python train.py --hidden_act="swiglu" --weight_decay=0.21 --max_grad_norm=1.0
MLP neurons of a small language model. Each row is named by its layer, matrix (gate and up: input weights; down: output weights) and neuron, and shows model dimensions 144-271. Each number is 128 + 24 x the weight over its row's rms, rounded and kept within 0 to 255. A neuron's up and down rows have the sign that makes its largest values positive.
After each neuron's rows, "fires before" lists the tokens most often just after its 100 highest values on Wikipedia text that the model never trained on. A number after a token or word is its count.

L12.gate694 [142 108 143 159 193 122  98 134 133  93 110 141 111 150  94 114 110  97 122 110 143 121  97 130 108 122  86 144 112  96 113 141 155 112  62 121 110 106 111 117 103 132 108 113 160 146 137  94 125 141 137 127 134 122 109 139 114 167 127 105 131 157 130 100 129 135 134  86 157 148  96 123  97 104  89 116  90 144 167 124 153 154 134 178  55 147 114 106 130 108 110 122 103 129 111 127  85 137 101 152 142 155 132 145 135 112 153  94 138 111 152 147 138  68 118 124 136 105 135  87 164 125 138 121  80 181 154 104]
L12.up694 [159 146 148 144 161 121 172 179 153  98  79 135 126 145 113  53 146 122 140 102 127 144  99 155  98 161 151  93 131 159 145 109 121 121 116 163 152 163 153 113 107 114 137 123 129 179 110 113 144 144 125 120 117 137 178 123 130 131 128 130 126  81  95 110  88  89 152 152 123 111 137 126 135 101 129 162 138 118 124 154 137 127 132 146 147 137 164 106 148 151 113 123  76 122 123 133 148 150 127 121 169 112 134 117 101  92 149 161 129 132 132 147 127 126 113  93 149 103 119 144 164 122 104 125 107 121 103 157]
L12.down694 [175  95 136 166 133  77 155 143 120 180 120 123 161 126 105 117 126 105  85 117 142 143 113 133 111 139 159 125 155 148 163 123  96 109 136 157 123 172 169 119 125 123 140 117 121 130 114 141 112 104 114 139  93 100 150 122 136 118 129 122 163 137 135 141 139  86  95 164 160 145 108 135 140 195 144 120 179 106 142 118 132 145 100 139 128 134 113 109 112 121 127 121 179 142 133 138 147 129 125 120 128 152 123 112 115 114 136 195 138 120 117 131 144 111 121 135 133 150 117 108  93 102 136 127 106 119 120 137]
fires before: ", " 18, ". " 13, "." 8, "{" 5, "'" 5, "-" 4

L17.gate674 [131 144 108 150 107 112 117 153 167 130 117 130 100 138  73 150  96 109 132 144  96 140 137 132 163 118 133 149 153 109 100 140 114  89 145 110  92 136 118 167 108 120 156 121 114 149  88 128  84 128 126 125 125 119 107 133 148 100 140 135 127 179  98 144 109 158  77 156 105 125 159 117 103 124 109 164  78 150 122 113 165 146 157 115  90 150 163 125 130 141 125 108 131 101 125 180  94 125  74 133 121 180  96 131  96 107 157 108 143 121 130 125 141 158 134 113 140 112 129 168 150 126 151  87 106 132 132 110]
L17.up674 [155 124 152 147 123 114  94 148 138 128 108 131 131 103 136 150 114 125 120 155 144 158 126 173 145 132 113 151 138  66 130 136 171  82 182 129 125 109 107 126 101 113 104 123 108 156 141 130 109 112 165 101 131 140 117 136 146 141 127 114 126 128 115 106 124 175 115 126 121 136 187 109  95 125  94 103 112 133 127 149 130 135 127 101 138 145 128 173 124 112  76 157 137 136 120 164 122 158 106 167 146 156 127 141 186  92 143  98 128 196 143 120 111 169 134 129 115 119 116 133 143 103 127 122  97 116 130 143]
L17.down674 [110  99 138 116  99 145 152 122  86 105 129 102 106 119 119 207  84 240 158 115  90 130 122 170 143 113 145 132 166 142 105 152  90 125 115  75 132 139 110 162 128 164 136 110 132 139 111 141 117 115 131 133  87 131 119 102 118 106 134 136 111 148 113 112 130 137 135 109 162 116 189 127  92 147 150 123 105 133 152 123 124 184 111 145 111 118 142  70 135 156 125  97 121  97 161 142 130 147 123  99  89 127  99  87 166 111 114 145 143 123 140 139 139 110 136 116  96 136 110 129 142 135 178 138 111 126 118 104]
fires before: "\n" 73, "\n\n" 25

L9.gate331 [168 142  99 111 172 123 154 143  75 143 120 119 133 116 151 160 107 157 113 129 107 165 132 130 139 146 127  87 123  98 128 152 155 175  97 132 101 116 110 115  96 111 154 156 111 134 129 142 127 127 132 100 127 119 165 133 104 101  96 152 131 149 121 133  82 170  92  94 108 130 167 190  88 164 151 178  87 151 120 124 126 112 138 108 121  94 143 118 118 102 135  99 125 146 139 121 150 133 130 102 101 138 154 130 110 154 139 140 178 138 165 137 101 134 102 116 158  81 118 129 166 146 154  73 153 119 126 146]
L9.up331 [148 153 140 120 104 152 146 126 111 138 101 118 121 125 117 152  78  91 125  87  75 110  99 163 122 119 113  99 134 110 163 149 142 123 162 105 146 137 139 156 123 109 147  96 132 124 155 123 140 165 113 128 128  98 127 134 120 119 123 114 103  81 106 140 130 100 107 140 135 134 164  88 170 123 123 106  79 125 136 125 146 111 156 142 115 163 162 155 158 153 150 110 104  95 100 139 118 103  81 153 111 133 130  87 109 148 115 176 107  85 122 123 108 172 115 143  91 155 135 165  82 145 175 128 140 124 122  98]
L9.down331 [129 112 157 146 129  97  38 141 125 132 149 173 127  66 164 130 111  77 145 111 107 115 144 141 115 138 142 131 137 118 122 127 199 123  76 152 136 108 133 131  96 141 134  99  99 165 134  91 141 108 121 114 134 119 109 128 132 155 123 118 151 127 114 119 141 118 193 146 123 167 119 150 139 131  91  93 106 152 142 151 157 167 138 181 146 108  84 117 129 159 114 130 191 181 130 106 122 139 147 138 162  92 142 112 134 162 103 113 123 123 124  81 142 142 146 114 127 121  63 133 128 155  99 119  63 131 181 120]
fires before: ", " 27, ". " 14, "-" 9, ": " 8, "'" 5

L18.gate549 [124 148 113 133 143 106 117 171 114 116 132 119 154 113 118 160 144  86 113 142 128  76  77 121 121  81 134 104  90 117  98 100 163 128 164  89 106 119 137 127 134 125 140  85 142  62 145 153 100 135 161 144 140 131 142  93 167  77 143 138 117 130 151 122 129 124 168 120  77  97 155 185 126 115 168 155 127 131  96 114 156 159 138 128 101 134 168 130 190 114 117 100  70 122 142 143 121 150 134 171 107 192 155 172 149 120 118 120 112 114 131 141 148 140 118 114 128 117 143 102  57 152 155 113 157 131 104 139]
L18.up549 [124 145 134 135 168 120 101 114 148 111 115 112 147 119 130  85  77 124 126 109 150 132 123 148 150  97 132  79 149  92 133 148  79 127 153  80 151  94 147 112 155  93 133 118 122  87 155 159 136  99 124 103  97 119 107 166 109 106  86 114 138 116 139 126  77  95 171 127 119 122 148 141 124 124  98 150 138  91 117 105 125 172 114 108 127 108 150 132  99  71 147 124  91 111 123 105 146 124 169 100 174 120 171 127 112 137 133 108 124 117 154 164 135 130  71 147  94 133 162 129 112 127 148 163 109 145  98 156]
L18.down549 [119 147 101 102 151 159 111 153 118 123 162  92 133 155 137 169 148 175  65 114 143 102 135 158 114 117 127 109 131 130 134 141 144 115 180 138  73 165 125  98 159  94 144 111 147 108 159 111 144 142 125  93 140 140 139 148 102 157 122 179 125 172 142 127  74 139 131 130 126 125 144 108 122 150 126 130  70  71 111 170 181 113 121  97 133 127 108 103 124 145 130 183 103 114  78 100 115 147 143 107 112 111 147 153 146 141 157 150 127  94 169 143 128 145 133 120 132 124 143  99 104 102 178 110 131 135  77 148]
fires before: "0" 38, "s" 26, "s " 12, "th " 6

L13.gate27 [106 180 154 162 168 125 151 132 129 157 149 112 143 129  87 127 162 124 113 114 173 126  85 134  98 129 146 157 108 123 138 172 175 132 118 142 102 159 140 178 141 103 172 115 137 136 121  96 122 117 144 104 151 105 102 128 148 109 145 143 149 118 127  92 117  81 143 117 139  89 142 125 111 110 135 132 173  94 179 127 188 147 100 138 131 141 156 127 133 132 136 151  86 152 139 161 138 135 139 134 154 128 120 120 118 155 151 124 124  82 134 156 123 115 151 167  86 157 124 136 106 167 145  96  97 142 103 122]
L13.up27 [140 162 107 109 140 147 159 123 163 154 169 112 103 131 146  95 143 108 151 158 118 132 118 112  89  96 138  92  91 124 157 148 149 114 141 158 157 160 100 124 113 117 171 122 138 158 134 125 139 171 123 136 162 149 114 169 130 156  98 158 126 104 175 106 112 110 132  86 149 127 116 133  75 116 151 112 125  94  82 121 113 138  78 133 114 169 152  82 100 191  92 146 112 102  97 148 138 106 118 104 153 114 110 134 146 125 129 106  77 127 134 120  99 105 121 144 147 132  87 178 129 123 186  94 139 102 119 152]
L13.down27 [153 132 127 157 102 107 128 136 126 107 147 165  65 115 180 141 126 130 157 140  87 138 173 144 104 169 125 111 171 148 148 155  94 159 108 152 153 169 116 160  87 136 110 131 126 177 147 122 124 139 125  92 128 111  99 103 153 122 115  77 102 125 137 137 148 166 111 148 159 120  94 108 118 135 130 119 137 140 103 156 150 115 133 128 136 114 129 125  86  76 129  94 123 123 120 132 111 141 130 115 123 118 151 143 146 134 114 103 177 123 136 149 100 118 136 123 150 117 141  82 119 104 128 166 105 142 135 131]
fires before: "s " 70, ", " 5

L12.gate722 [126 128 179 136 147 159  94 100 125 128 140 120  97 115 122 160 127 170 115 146 148  89  88 132 144 128 170 151 116  93 107 146 118 144  90 130 123 147 126 116  97 116 115 147 154 133 100 173 148  98 118 140 124 157 146 147 107 103  97 136 155 149 157 108  97 130 111 112 109 164 113 130  83  95 122 140 101 120 119 165 154 198  88 122 124 117 154 101 150 114 129 145 112  95 144 114 122  75 123 195 104 189 149  97 158 146 116 122 131  78 134 100 118 135  91 128 136 155 151 130 118 146 182  96 105  83 144 136]
L12.up722 [109 129 142 120 167  67 106 188 123 120 149 163 144 152 136 132 123 140 145  97 121 114 104 158 195 115 158 129 137 129 109 110 121 114  84 120 119 152 131 125 101 106 149 155 144 115 144 129 136  90 166 146 116  91 133 111 126 115 122 115  93  96 148  92 158  95  89 114 124 130 102 104 122 166 142 147 129 124 147  84 143 120 118 117 162 107 143 133 136 127 162 110 143 148 134 141 161 126 106 157 135  96 138 144 121 136 157 130 116 113 110 151  96 132 166 142 207 132  80 159 164 130 123 152 107 154 122 142]
L12.down722 [122  94 119 125 161 155 124 123 112 159 152 177 130 160 104  96 117 158 124 182 125 153 126 155  91 115  98  81 116 125 119 134 117 129 138 122 124  86 109 136 165  94 163 102 147 117 177 150 138 139 144 142 199 114 102 125  97 158 130 158 147 169  96 118  61  66 158 130 123 131 153 122 113 100 135  88 143 116 102 165 115  85 128 154  67 132 117 137 155 120  81 117 121 153  91 183 115 158 117  89 169 126 125 125 106 150 109 141  85 156  98 121 132  92 103 155 101 121 129 113  95 142 101 133  98  96 123 127]
fires before: ", " 29, ". " 23, "." 6

L6.gate655 [ 67  92 144  96  92 113 120 156 175 148 153 169  96 126 132 186  93 175 147 184 118 153 123 138 119 135 104 127 189 116 129 113 182 129 133 122  85 154 179  95  87 141 105 114 125 111 131 110 126  89 128 108 120 131  92 165  93 136 132 114 111 130 100 154 149 126 125 125 140 151 116 133  86 149 120 146 140 144 133 116  99  97 110 147 120 109 125 162  99 111 138 103 155 151 138 148 113  69 109 144 148 113 130 116 141 125 119 115 123 157 156 155 160 117 118  93 125 124 100  94 122 134 107 120 118 110 160 127]
L6.up655 [119 111 143 115 132  73 149 159 128 147 124 109 126 144 116 130 131 164 118  99 103 128 124 144 107 148 103 141 105 154 100 132 160 130 136 106 120 151 121 145  96 151 136 102 119 158 164  76 115 146 106 119 128 111  95  80 140 123 144 110 123 177 138  95  93 165  90 117 144  92 108  88 153 125  68 119 132 115 178 157 137 147 159 117  96 151 126 132 133 131 199 126 116 127  82  95 117 140 123 151 130 137  65 101  99 155  92 123 152 124 159 117 154 136 110 132 147 140 128 105 113 159 127 149  96 131 125 124]
L6.down655 [121 139 122  90 169 144 111 166 119 129  64 138 153 111 114 104 131 168 141  87 112 131 132 133 135 135 145 100 191 129 136  92 130 131 108 126 161 144 129 138 162 129 131 119 155 103 108 158 116 157 163 101 128 180 161 112 149  91 133 135 129  98 154 136 112 120 121 126 105 132 137 162  93 118 103  96 106 124 135 133 136 146 128 194 112 112 143 184  93 134 149 129 131 106  86 134 152 134 167 120 140 129 125 162 137 179 148 144 139 120 140 119  84 104 130 118 144 143 131  91 102 112 140  90 130 135 126 143]
fires before: ", " 28, ". " 19, "." 14, "\n" 14, ": " 5, "==" 4

L5.gate524 [181 162 116 153 124 106 151 131  79  96  91 127 117 114 130 138 164 141 127 121  91 139 133 128 163 104 124 134 169  91 109 174 149  85 158 137 139  88 117 110  84  90 142 145 118 129 161 104  94 149 106 125 101 168 185 105 128  93 107  73 141 126 131  81 183 162 111  68 118 105 155 125 157 135 104 158 113 125 121  95 149 146 133 110 114 167 113 135 124 126 169 121 125 152 105 122 120 147 142 159 141 172 141 145 141 101 135  96 178 138 115 117 150 163 143 170 153 107 148  86  73 169 175 137 131 126 123  93]
L5.up524 [101 148 144 123 104 128 161 135 148 151 113 131 125 124 136 163 126 133 105 135 127 118 122 156 126  89 124  67 142 106 126 135 120 132 128 147 180 150 121 146  99 132 146 147 150 115 135 114  97 167  92 150 187 125 121 123 149 105 180 153 130 127 130 168 102 138 151  86 171 115 116  85 114 125 161 140 153  92 106 129 112 107 135 122 134 155 103 122 161 147 130 145 130  64 119  85 114 112 107 135 130 128 131 146 149 125  95 114 118 126 141 149  99 155  85 125 122 153 113 132 139 116 113 125 124 170 142 114]
L5.down524 [117 107 113 135 151 156 101 119 113 115 166 176  95 130  80 100 164 118 135 160 135 118 124 118 154 116 111 136 117 138 117 154 138 120 138 122 115 142 112  90 108 111 126 101 116 178 116 121 109 137 145 127 149 122 138 141  91 127 106 124 115 167 111 117 125 160  98 135 136 127  89 132 170 131 111 126 111 113 150 134 188 168 137 150  81 106  56 124 106 127 133 121 124 124 132 111 129 105 114 149 118 107 166 149  77  91 141 120 119 153 123  97 105 137 160 170 122 122 114 131  84 135 150 163 106  77 135 172]
fires before: "of " 26, ", " 22, ". " 7, "in " 6, "to " 6, "was " 4

L13.gate788 [144 162 108 162 112 133 110 154 102 121  99  87 121 101 121 120  81 133 112 153 105 151 102 160 140  79 121 147 145 125 136 175 154 123 138 163  80 109 124 111 110 166 121 137 103 115 112 109 122 105 146 155  69  97  92 149  92 129 141 138  96  95 122 118 144 130 114 123 120  93 135 129 131 154 153 151 125 128  98  92 152 153 106 164 112 187 132 127 121 112  99 118 111  94 133 132 161 125  99 162 125 141 149  80 127 123 126 119 126 129 108 124 118 101 100 124 150 119 115 152 103 135 102  89 136  73  98 103]
L13.up788 [154 123 120 109 122 131 122 118 159  94  67 154 140  75  86 150 148 122 166 125 181 126 120 111  93 163  94 131 152 109 148 132 156 131 126 100 121 131 151 161 131 147 138 181 136 115 171 118 130  84 108 163 137  92 110 142 129 104 143  87 119 155 149 137 115 136 112 155  95 115  77 148 115 153 124 112 133 166 129 109 160 122 136  92 146 136 123 128 107 131 138 118 161 173 105 108  95 109  94 121 112 112  90 111  86 100 140 103 103 127 150 115 112 116  97  86 100 113 170 159 103 109 118 103 148 136 116 137]
L13.down788 [123 129 144 131 140 104 145 155 116 110 157 140 108 136 109 151 153 157  56 107 131 114 142 109 182 151 142 147 163 105  99 159 113 141 127 136  90 143 113 118 144 139 135 142 106 107 141 168  98 157 112 173 136  89 176  85 149 135 123 169 116  92 112  88 135 106 131 137 156 164 115 144 123  92 106 184 114  93  90 158 113 113 131  85 131 140 113 134 122 108 116 104 111 122 185 166 111 106 151 127  89 104 123 104 118 121 164 127 118  97 111 130 151 124 112 183 145 110 109 104 143 122 154 132  94 162 113 133]
fires before: ", " 27, "." 17, ". " 16, "==" 5

L13.gate821 [135 125 144 158 123 124 157 101 155 120 158 147  79 115 113 137  72  99  87 139 186 124 143  99 109 197 129 132 150 110 134 139 118  65 130 118 137 124 118 114 132 147  97 108  96 154 129 123 139 116 143 145 135 167 113 142 115 130 133 133 131 166 168 147 135 158 107 144 172 122  97  97 100 105 138 130 111 163 109 151 164 166 127 132 140  87 115 165 185  84 163 136 104 134 158 171 148 136  99 123 127 169 118 151 118 169 114 107 136 155 116 108 149 134  96 111 131 122 148  73  98 114 134 115 134 196 158 149]
L13.up821 [136 161 125 124 162 136 156  91 101 125 140 122 108 124 137 118  94 108 128 120  78 111 116 104  95 121 105 117 139 115 145 128 160 126 144 114 137 153 144 124  98 130 123 154 119 163 179 104 121 134 107 154 136 129 123 147 139 176 131 148 118 101 161 168 140 112 123 140  96 117  59 138  98 139 120 175 120 165 116 135 153 167 100 114 119 103 152 119 169 111 176 130 141 147  92 137 150 164 102 139 106 110 101 100  78 101 118 166 170 116 147  75 131 154 118 123 159 137 122  98 131 155 163 147 121 172 131 103]
L13.down821 [184 114 125 130 163  97 145 137 117 102 173 129 155 118 141 123 134 120 184  94 108 129 144 125 136 137 121 148 142 141 134 129 104  78 135 161 132 147 190 118 138 117 102 125 157 131 113 106 120 124 146 133 115 111  41 115 124 140 102 148 163 108 151 144 131 134 136 178 132  71 152 163 131 117 144 101 129 153 142 118 129 132 137 120 129 137 112 119 117 131 131 124 109 162 157 118 127 168 151  58 119 152 128 129 112 136 120 142 107 179 116 103 131 158 142 111 132 107 133 140 105 110 141 101 120  93 186 161]
fires before: ", " 17, ". " 12, "." 9, "\n" 9, "\" " 4, "a " 4

L8.gate244 [132 133 120 146 137 138 101 147 140 144 144 179 151 112 146 134 112 143 123  75 127 134 144 151 148 108 172 137 121 115 114  79 156 137  99 151 100  96 191  82  81 123 144 131 112 129 155  80 160 107 111 128 160 126 139 129 110 122  92 104  91 142 138  86 142 137 120 157 113 136 146  96 140 127 154 201  94 165 147 133 121 117 159 132 141 106 116  83 105  77 132  94  88 176 131 111 102  68 133 141 109 119 137 130 149 113 129 188 128 153 141 117 148 101 133 155 160 125  93  86 116 105 152 108 125 146 145 131]
L8.up244 [132 145 124 130 150 149  97 127 134 174 140 135 130 136  88 159  82 138 146 135 107 136 125 118 125 140 158 138 124 118 103  96 141 111 145  99 112 151 100 144  98 111 115  94 143 167 172  72 128  88 105 196 146 130 116 155 175 117 121 147 100 127 148 119 133 144 133 124 125 129 108 104 144 113 102 162 108 141 133 107 105 109 132 128 126 125 113 106  97 138 159 149 135 125 119 135 147 125 126 125 106 137 139 128 147  96 152 141 139 120 108 153 131 139 147 106 139 145 124 176  82 120 174 127 141 157 120  99]
L8.down244 [127  85  88 162 139 145 134 157  99 127  97 153 116 135 122 151 154 192 117 161  96 138  84  91  91 112 127 104 142 148 139 144 144 160 134 157 154 138 112 160 118 149 104 142 149 102  98 126 108 146 176 165 114  83 145  97 168 149 119 141  97 116 105 164 157  98 107 100 109 138 139 159 108 154 114 100  89 134 110 125 140 123 136 157 103 104 118 148 132 136 160 135 154 111 155 131 138 112 131 116 134 114 153 110 113 148 119 109 124 165 137 115 137 160 113  98  77 123 116 148 121 144 143 130 120 122 147 127]
fires before: ", " 33, "'" 17, "• " 6, "\n" 5

L12.gate125 [117 127 145 128 139 170 137 131 113 148 139 112 118 108 136 139 129 114 147  57 123 114 132 132  86 135 123 135 149  97 110 135 137 118  91 166 102 148 143 121 133  99 133 148 128 136 136 103 157  89  95 100 106 111 142 124 114 121 119 138 173 134 142 166  84 125  97 164 116 145 153 159  89 108 161 152 159 120 122 143 119 151  91 120 127 151 173 124 123 164 153 145 107 160 124  95 141 142  91 149 147 157 121 123 140 120  95 159 152 126 155 145 132 136 138  77 133  99 154 106 157 164 114 107 125 119  96 120]
L12.up125 [103 112 111 155 119 105 177 124 144 120  86 116 164  73 113 140 155 173 151 127 119  88 157 120 103 136 121 161 131 144 124 119 141 149 182  99 111 141  94 124  86 126 136 112 164 130 125 123  79  91 128 133 125 133 120 111  99 142 134 103 128 136 103 170 125 109 148 126 142 132 127 108 136 145 111 104 172 142 156 164 150  94 167  81 132 117 116 144 118 123 186 154 116 128 127 146 162 116 118  83  82 164 130 125 134 152 104 123 132 111 127  97 107 149  98 130 169 136 151 145 124 116 136  81 138 126 113  82]
L12.down125 [121 130 145 138 161 114 104 162 128 150 132 107 139 106 102  87 145 152  80 139 114 124 113 184 111 130 134 122 123 110 114 145 133 127 134 129 168 123 150 107 133 163 115 157 170 100 149 128 161 108 133 107 156 114 111  63 111 152  71 118 128 100 177 102 142  98 139 135 129 128  97 105 128 107 128 174 123 126 115 114 165 109 154  73 155 146 123 172 146 104  95 100 118 123 167 133 151 103 140 110 126 138 105 118 159 193 135 171  55 105 112 173 107 137 106 180 142 125 134 143 116  87 119 135 107 131 186 135]
fires before: ", " 26, "." 15, ". " 12

L10.gate8 [116 157 139 155 111 135 115 147 121 102 122 101 125 115 108 153 130 120 107  97 104 137 134 123 135 169 108 104 130 113 105 115 100  87 119  91 156 170 114 167 150 140 140 151 118 109 126  90 160 139 123 140 176 125 108 148 143 140 111 146 118 121  96 145 132 144  70 117 112 131 125 104 144 140 125 146  99 148 157 148 135 138 142 168 123 157 105 144 151 135 112 107  61 138 163 141 127 152  79  66 133 117  82 129 127 118 126 123 132 138 138  96  88 130 135 123  82 148 121 108 115 118 141 120 140 159 144 133]
L10.up8 [123 114 129 156 131  94 125 113 154 126 100 118 107  82 145 158 130 118 117 117  99 155 100 146  99 113 140  82 146 104 106 177 145 154 155 144 123 175  70  94 124 130  77 122 144  91 126 151 120  86  87  70 121 160  93 123 138 129 122 118 115 154 149 124 105  81 153  86 145 141 126 112 126 117 116 141 133 126 111 144 119 158 153 128 111 157 164  97 169 123 185 175 177 152 112 146 111 154 124 157 107 119  99 111 172 135  89 149 129 108 145 106 129 181 117 148 174 128 133 118 160 146 128 131  85 119 134 189]
L10.down8 [117 131 120 128  79 105 135 131 103  86 106 129 105  95 108  80 132 141 140 106 117 149 132 127 114 125  81 139 134 133 100 117  98 107 158 121 123 125 158 112 135 143 143 127  89  98 156 141 147 147 180 142 130 118 145 157 116 131  53 119 137 145 111 136  94 154 107 138 127 144 113  76 129 125 122 117 106 120 159 131 148 121 105 158 105 121 119  91 151 142  93 107 107 129 129 138 129 170 112  76 155  92 108  96 148 127 146 118 139 126 112 121 108 120 134 134 103 135 169 128 122 115 102 166 114 122 117 102]
fires before: "\n" 52, "\n\n" 42

L12.gate163 [124 127  94 101 154 155 124 147 149 137  90 130 168 142 123 109  94 130 113  99 130 137 130 149  86 107 132 113 109 154 101 141 119 135 174  82 124 152 187 139 127 106 158 119  89 101 161 132 152 100 164 145 164 123 110 123  98 114 140 111 134 111 145 110 127 199 128 101 125 195 100 106 157 120 158 109 113  67 163 142 138 139 100 124 158  97 147 126 132 160 161 157 165 138 165 111 128 134 112 112 152 170 140 143 160 142 158 139 113 124 135 131 129 144 114 129 106 138 135 129 103 116 156 102 127 139 107 122]
L12.up163 [112 162 135 111 115 145 105 119 166 129 111  92 124 139 143 149  75 100  87 116 104  54 131 130 125 113 119 126 140 102 106 137 113 123 135 107 116 128 123 100 104 146 156 119 119 128 155 151 138 153  88 155 150 143 109 107 129 136  94 121 135 116  96  95 109  99 169  64 103 126 135 154 128  63 129 197 163 127 140 120 121 119 115  85 129 134 119  90 113 109 166  99 101 143 112 128 122 128 152 119 117 116 136 135 132 121 108 122 120 145 156 128 127 149 106 124  72 137 156  93 102 141 157 147 130 158 127 135]
L12.down163 [ 99 150 131 107 155 141 126 116 126 144  99 101 166 113  97 121 142 159 112 103 165 145 124 143 116 117 136 134 103 160 123 166 155 131 132  91 148  92 142 117 150 124 144  47 158  71 139  98 100 115 113  81 156 141 152 102 136 122 125 153 122 130 150 145 108  93 137 122 144 110 135 145 148 202 132 106 105 138 128  90 111 151 114 126 134 113 114  95 143 119  91 159 119 121 174 139  89 126 133 131  95 139 176 115 159 184 122 180 116 133 123 115  98 102 150 147 151 112 107 103 173  49  99 144 136 110  84 119]
fires before: "0" 28, "s" 25, "s " 12, "0 " 5, "4 " 4

L4.gate157 [143 145 118 118 159 108 149  96 166 170 151 187  84 155 122  92 104 140 154 117 122 113 126 137 134 121 135 143 150 129 100  98  92 117 105 150 148 152 138  99 107 123 145 162 179  99 144 127 155 124 129 120 106 114 151 117 138 109 135 130 172 140 129 141 114 122  88 110 112 144 117  76 119 141 154 146 127 150 112 147 114 136  86  78 160 164 120 155 120 144 131 134 167 179 144 156 149  75 143 193 143 155 160 111 152 116 106 142 143  98 132 126 127 104 120  89 138 153 116 152 129 111 107 139 158 126 114 116]
L4.up157 [192 106 150 129  72 112 155 115 144  86 143 140  80 126 134  96 154 150 140 132 181 147 106 116 127 154 116 124 159 103 139 127 121 125  88  92 153 132 179 103 111 124 131 129 112  92 107 122 123 127 156  98 111  83 136 149 127 141 123 115  77 142 108 149 129 132 141 142 109  95 158 125 125 122 129 143 154 137 130 160 117 120 123 140 142 153  87 108 115 152 141 111 111 148 132 112 123 107 151 151 108 129  99 112 162 123 116 103 107 125 156 163 142 178 160 132 142 161  92 143 105 147 134 133 133 157 105 107]
L4.down157 [131 112 150 149 167 113 150 107 101 101 116 115 129 163 116 133 129 133 142 152 116 118 158 159 143 123 127 117 146 145 166 120 105 145 174 158 117 110 153 123 121 123  94  99 122 151  74 145 146 115 122 148 136 128 115 102  92 128 142 131  88 102 133 128 127 137 168 158 125 105 156 162 147 129 137 137  94  92 109 165 133 108 126 160 140 163 143 138 162 102 101 157 117 105 156 133 100 121 136  95 114 114 131  82 101 141 139 115 117 152  99 166 103 130 151 166 132 115 106 158 132 133 118 146  83 102 124 133]
fires before: ", " 34, ". " 14, "." 5, "\" " 5, ": " 4

L17.gate49 [119 157 139 136 121 111 157 126 137 137 147 139 157 148 111 150  96 121 118 143 131 126  96 145 114 163 121 139 115 134 113 157 168 114 130  91 129 175 134 162  91  99 144  88 125 130 161 121 143 110 162  89 149 128 108 122 121 113 127 141 128 111 108  95  89 154 128 132 128 105 167 150 139 133 125 125 156 136 127 109 122  98 159 110 106 145 121 186 172 116 171 165 134 142 128 133 125  99 149 112 128 163  82 126 113 113  85  88  87  93 145 129  88 111 122 127  83 140 141 108 147 160 135 152 110  75 116 150]
L17.up49 [123 129 166 105 106  70 142 162 129 149 121 132 125 129 133 155 128 125 129  81 121 111 108 129  96 154  88 106 160 112 146 133 132 105 156 145 127 141 115 127 115 147 144 122 132 105 102 132 107 125 158 151 102 142 124  90 118 124 142 165 160 133 142 142 120 130 127 159  91 110 115  90 115  88 135 122 139 122 150 139 118 136  84  99  98 138 151 153 126  86 134  47  84 160  80  72 109 130  89 116 135 112 107 130 107 123  87 103 107 129 158 148  49 165  88 108 172 115 114 115 105 155 133 116  88 147 106 163]
L17.down49 [125 112 147 157 131 119 134 151 162 142  77 147  85 104 183 116 126 194 170 138  85 166 158 171 106 108 112 164 158 156 126 130 139 135 147 119 103 150 141 100 103 102 136 127 107  96 146  95 133 138 121 159 171 107 162  89 109 134 112 154 156 101 139  95 155 130 120 131  96 117  98 116 114 100 118 142 145 146 122 139 173  97 101 120  89 130 138 122 130 167 123 112 103 102 102 118 145 137 120 142 159 127 114 111 155 160 146  72 111 139 168 146  99 129 117 166 129  72 147 149 121 112 134 119 113 103 120 151]
fires before: "\n" 18, "\n\n" 17, "s " 6, "\n  " 5, "\n " 4, ", " 4

L12.gate232 [142 139 149 117 127 134 110  90 128 129 129 161 160 109 100 131 158 140 127 130 147 105 117  87  81 164 113 120 137 148 156  83 100 130 106 153 146 151  96  73 148 168 138 115 158 145 150 139 133 143 113 163 121 154 138 125 167  97 121 168  88 124 132 125 106 147 103 146 125 120 142 109  77 149 142 151 177 152 118 143 126 182 121 135 126 153  85 151 126 131 114 131 112 105  93 118 161 135 188 149 114 110 140 119 132 115 145 110 143 157 193 147  87 157 112 101 110 126  92 118 104 146 131 118 169 160 123 163]
L12.up232 [133  87 126 129 102 143 122 123 143 111 169  98 115 140  90 111 131 101  90 109  90 138 124 121 131 110 179 141 105 124 127 136 134 141 152 125 142 129 149 179 108  96 100  94 128  84 131 107 126 137 120 112 118 135 103  96 161 126  87 154 121 108 160 148 151 118 136 122 102 120 130 117 185 152 105 124 129 118 144 146 149 144 142 132 156 128 120 133 101 123 161 101 102 130 137 116 166  47  90 139 105 123 111 109 145 133 133 100 125 166  97 118 137 164 136 124 166 186 106  84  77 158 139 125 127 122  79 116]
L12.down232 [139 152 151 110 150 140 121 103 105 135 100 135 162 150 137 135 173 181 158 140 147 136 124 102 165 139 134 129  98 146 164 139 147 142 168 131 122 135  70  95 139 108  99 167 127 118 115 145 154 108 159 137 112  84 154 139 126 157 104 156 171 118 106 162 109 130 155 130 117 134 143 148  86 118 128 141 102 169 150 128 109 133  82 108 109 143 143 102 149  94 126 130  88  96 150 136 132 134 129 139 142  99  96 150 106 161 108 144 164  89 145 123 149 127 133 122 102 145 103 148 195  88 111 166 119 136 154 168]
fires before: ", " 31, ". " 19, "." 7